From a checkpoint of a small transformer trained on Wikipedia: no biases in attention or MLP, attention and MLP in parallel.
MLP neurons of a small language model. Each row is named by its layer, matrix (down: output weights) and neuron, and shows model dimensions 357-484. Each number is 500 + 25 x the weight over its row's rms, rounded and kept within 0 to 999. Numbers have three digits each.
A block is one neuron, or neurons of one layer that tend to fire together. After each block is what it responds to, as a language model described it from the Wikipedia text at the highest values.

L8.down115:482463509514521484495469494474514519502547479518523500512492461498535505515539491479474521534457490474481523508466496488491535505490524494537478486509503503563517526556513494511471463506484479513505501487487478476498506527506550503500470478481473549555511508483482511521518530486529503502495504469528485495522560510485476477514467530559507501540468474504525447511496487453523494477497
L8.down315:478509506524517453482495512501509482510461484522527534548441491468486500493587530450502470524521516517470510505532506442496469536517499444482508511493489465525516550495464477471500485478492519510512521526503516537544519509534506535536554477500505520504525528558450495533492457491533511544489466480508483486494485488489533464488494539511515484468484494499528501515495547484519557521512
L8.down645:542517500514472486477509478441530552490494518475494498489485515493487499460493495532506494524534486496464503551504527467527482505483484445483473466467494501492490546539477528462507528463518483512468471536480522532486491521500460491504516508544501555510484468433511461461540460524492499493478460545483507525510502477463486507481490508519503440513483541510487509469505459488542561534464
L8.down792:506558501473483546502519528473507468518515518514464505501433500466519498532482488490505523510512502492480466514494480520527520481478475511461505494532482500527509512484496545465498547473531486510510513542484510424519491530492466504487558531523488474508495489506504509496536460521547458523474509494479551500507505525495519501474495486498489538526534544526511490479472462552493496495505
L8.down1486:454514540468474488494476512499467551502517501520484538494448478476478506475449482531488534485527476481524508516506506519503507530504450551464486492517487514475502498551486427520516495531541479482546470502509513500446452532509495512506514503504485477514501488498496492504512497457494495511502482485498470478504514491521497486500538533470528496528528518454501504528536485485512519508469
L8.down1555:531506501499505497511482504513496500525472476513521529506471481511460490516492510518522502531543484486500466460507489489503518492511466478484504465506493532535461532478495540469486494465513518507471488509522529482474531518520531490534538511505525469467504505492468496514471468511498520487470524531494485497469474503474560481515495545497507484505503507510504508494502479493475520522473
L8.down1567:543524492498449530453505481479521454523489511562535553531511530466460502537462510545450501508440501553509453489522498501508458509495481509509482518494486471550519488498492499507511488509500504501541523513535493540525494509498493490489504503503501477479528512473504508520492517497518529482515524470531489547518507523466465474489483550539519494470527452483480508474541486499483511458497
L8.down1603:533491431479497513495459513490498482520481521504515500471487432488553504521522495504477516498470515495493507519484508478473525435497445519485477479492506481530502507487482505530565511534537513505530507497481530511472544454512494482496482496489533470504476475537475475482493496507488514499510480490486510447512516494484485507491519512474484506483478526502553426455494510527523448523515
Description: Words inside stock phrases naming a quantity just before its figure, e.g. Registered electors, average household size, pressure hull length, maximum capacity, travel time.

L4.down621:462483523507431469472468488504462507518509519477485496525502495488492542488512472548530521507477485517501474532447517466514541506500493529517516485532490451529485494498521493515492524511524510480492504507512502446517467483508490510529528488510470493553501475505510511521500456526460510504481542467488480456463522504515481491472509485482498503523458542518463453481436527470468515484526
L4.down633:499511490529546522467528499483507515497527550504489480472478509532507480530515515480482514531496500463497472509484465550525475500503541475507498481484517510476506492504505535452500497544517569488518499513541493502497500486545507530481544504518517511501502511516483500531485454479489468481552506539526515460495476510504520497477464556492513510484542446462523499522535502448471504498483
L4.down1048:503503470499476513503513504504519488497518536476472495531485506479498476470456479499524494509519480458500514548483518456473494472505529473489462510510437501440485496472476523497482515479511524506533484453433515493499461551467471497535489534487501525520481494529512489494495526477505475475500507497493493535502496519479491557544437490470505478525528385547513507482496435489506471502502
L4.down1149:518509514516486502516474489533551502478490512494545524504544456511535524545511531488458472527488501464515501484512509477516529476510477510482502516516489479511480464518487493474498489493488478536512516556488524512461471468500530481477448525500445501534450503465483468534494510538492467522536506509537507488489476512525489521477515480546477490535503500483461472511489504498478495485493
L4.down1244:474508458513526561522509494481465491517478567489481501498517486525518541506531528500443546459483481465492501461535524496523492442510510495507496520511500493465515496536511495519497497503480511532485482500510471496518511514509523501454459508502487494475509480476528531472493487495492510541548519520509483467501465475492456534501502504492487498542538538489513482496498485473477484485494
L4.down1552:481502454550505451505465496487491472526523515512464530447511514530472498535551511508509493524517493495527520526495532462499544524518534498520484496519510508474517490500542501519492521501517471485509465495488534462519469535513469454503535503508479523504534497471497533528521483526501495506520509495478506486518524477508470518499464524473491511521501457500485534551497511493540495502522
L4.down1732:493482472465518523475465537512508505527472537505501478526489479518465476472509498528479532508516539513505478500504517484498508449462524528510530471517532476517501540462485500474485486521491517532480547504560504494494510505508475515499497519513507485497497461532471463499502518531505453512495495452501500478492537490525510534522465521531514466457531532512493501530486460496469512486513
L4.down1932:500504469467525525479542477541487449494523534531528493498521532593514515514515433532523513462506497505528470451518492523434494490495487522476502444478528478462510497457466524525508476481501497550482482512501499543450478492502470506519525491511461482520504507510524522514507480484507502498530506466521480478510489504497487486538535542469494495459501525461511508497484457465485522492483
Description: Short tokens right after a number, such as the minute apostrophe in football scorelines (43'), plural s in 1920s or early 20s, and "or" in census age phrases ("65 or older").

L2.down1013:507458469490485492511488477507447467503486508510462504536491466488498484483485496498500480480495565480491495501520533469494482531500519511527471441468457464525499470515480462502518491495503552469515529496499533498497519508468505478503513494541513509484488494535530484482542508512510502516521503521472496512465466450533488471493485492512529459469490475492494484471507516512526497493488
Description: Mainly "of" completing set phrases such as "under the age of 18", "out of 100", "14% of the population"; weaker on "-ed" in reentered and overstayed.

L2.down743:454516500508517495515478455537516519531503505517496484472502502489473532525549522467495518514510483523514509474488477500509500507495489497577508454507507482515494520481496535496514473512482513510467545500490479509491519484464523455524487486431512488508471492517542517524506523495518481530508455471509517486507469566513522507447517479442504527488487507461508520508488505502506476523535
Description: Fires on periods, mostly decimal points inside numbers in tables (53.89, −1.38) and list or abbreviation dots (8., No., Co.).

L8.down271:506474516511515510481495526525516510520460493479530501528545462518503524522520501469508492459494469528506518464483487516498477534522464489497504508485504488514494502514507485473504513494545508509485495493495534513514512505501542545524498520462474481469525501516519507497465476538475516468487527471500483476556493489541517489427497463502514473513506540503501532501494479480492492491469
L8.down546:478482482509500517479546522523490510486465469485530509489557479521481481571485528466483456438489459528505486498542452512505468501499477438468516530505497498489488467505506489503530554499507515499479483491502509517488535501530524542488492496480507501497531483515536496502475511550498496477524528471523480477536468530509491490494479490511509496492504542484515502477492504506485484507463
L8.down764:494481497527485507505510517471520529495492509490501496501527524510478457513495517463489473472455516543512488439514487552486474494512468488491516474505464521480491493545514496505498518491508462488523533493542542496522522520501525518516515513473492453474503455536472522483484494509465515486495555522470477501500489488484529467463491463528539464487472491490508514489512501498509501473519
L8.down1139:494492499499520524474535506507514492484501485500510483500535499522474486529510532471442491492499482514496470478481440505498468483502479464478502535492519528502480486497489478499553534503534525513480505497492535512500487502493490532503495494442511497492529471535525486480471544538486507483504519496479475466522494527504512515457480467494497486491506538483490517500507485501488511490473
L8.down1480:507497504515520530475510512500533499481477460470511494534514493515516478504519510467483509472528484553483511495488487520475498485521500446451527495485482486505484482502499490459529525488516529497510490495514546512512506487493533509509487495488492496453498463484560516522482492545468512486511545484494486449508490524528522489440484501497508494507483508494495472492487465501470503490496
L8.down1596:464492486529510506478544517488511496504471480477518515495552490505486466552507506471462455474492473540496497493502461501511465473516483460469538515492499516500510474497496484512515547501536524494461495489496522521495513508509514540523485492471498504506527466511526490499470505539480496500517520482497486483512493512498499508489466485502525483471485533466503518477515490503494482488467
L8.down1661:471495491535503525483574496501502496488507509490534505488521516519501472555482498500459475469488477533488483501518470521479471489528508442467483513501486480507522464512500495478532503499545520516474501471477515492499509472516492542534498498476499496471529492535501492516503486513470508479517534491530507486577475506525515511482457481496516472471504526475517504472522483486510519484486
L8.down1702:508490496512498510482495529508537511505466487473525508530522508511509495505521488458491482479500497548491506465468482527477492501535483475495506491467501501487502475508494475487511507494531522490481490496500536520496473513513513537535491497458494485474485480518519512490488498530476534491482538514491499479520517506501516502436474502487528460494483522477497511501495479477459492489473
Description: Sentence-final periods and line breaks closing a statement in Wikipedia prose or table rows, e.g. "failed." "liquid." or a row-ending "|".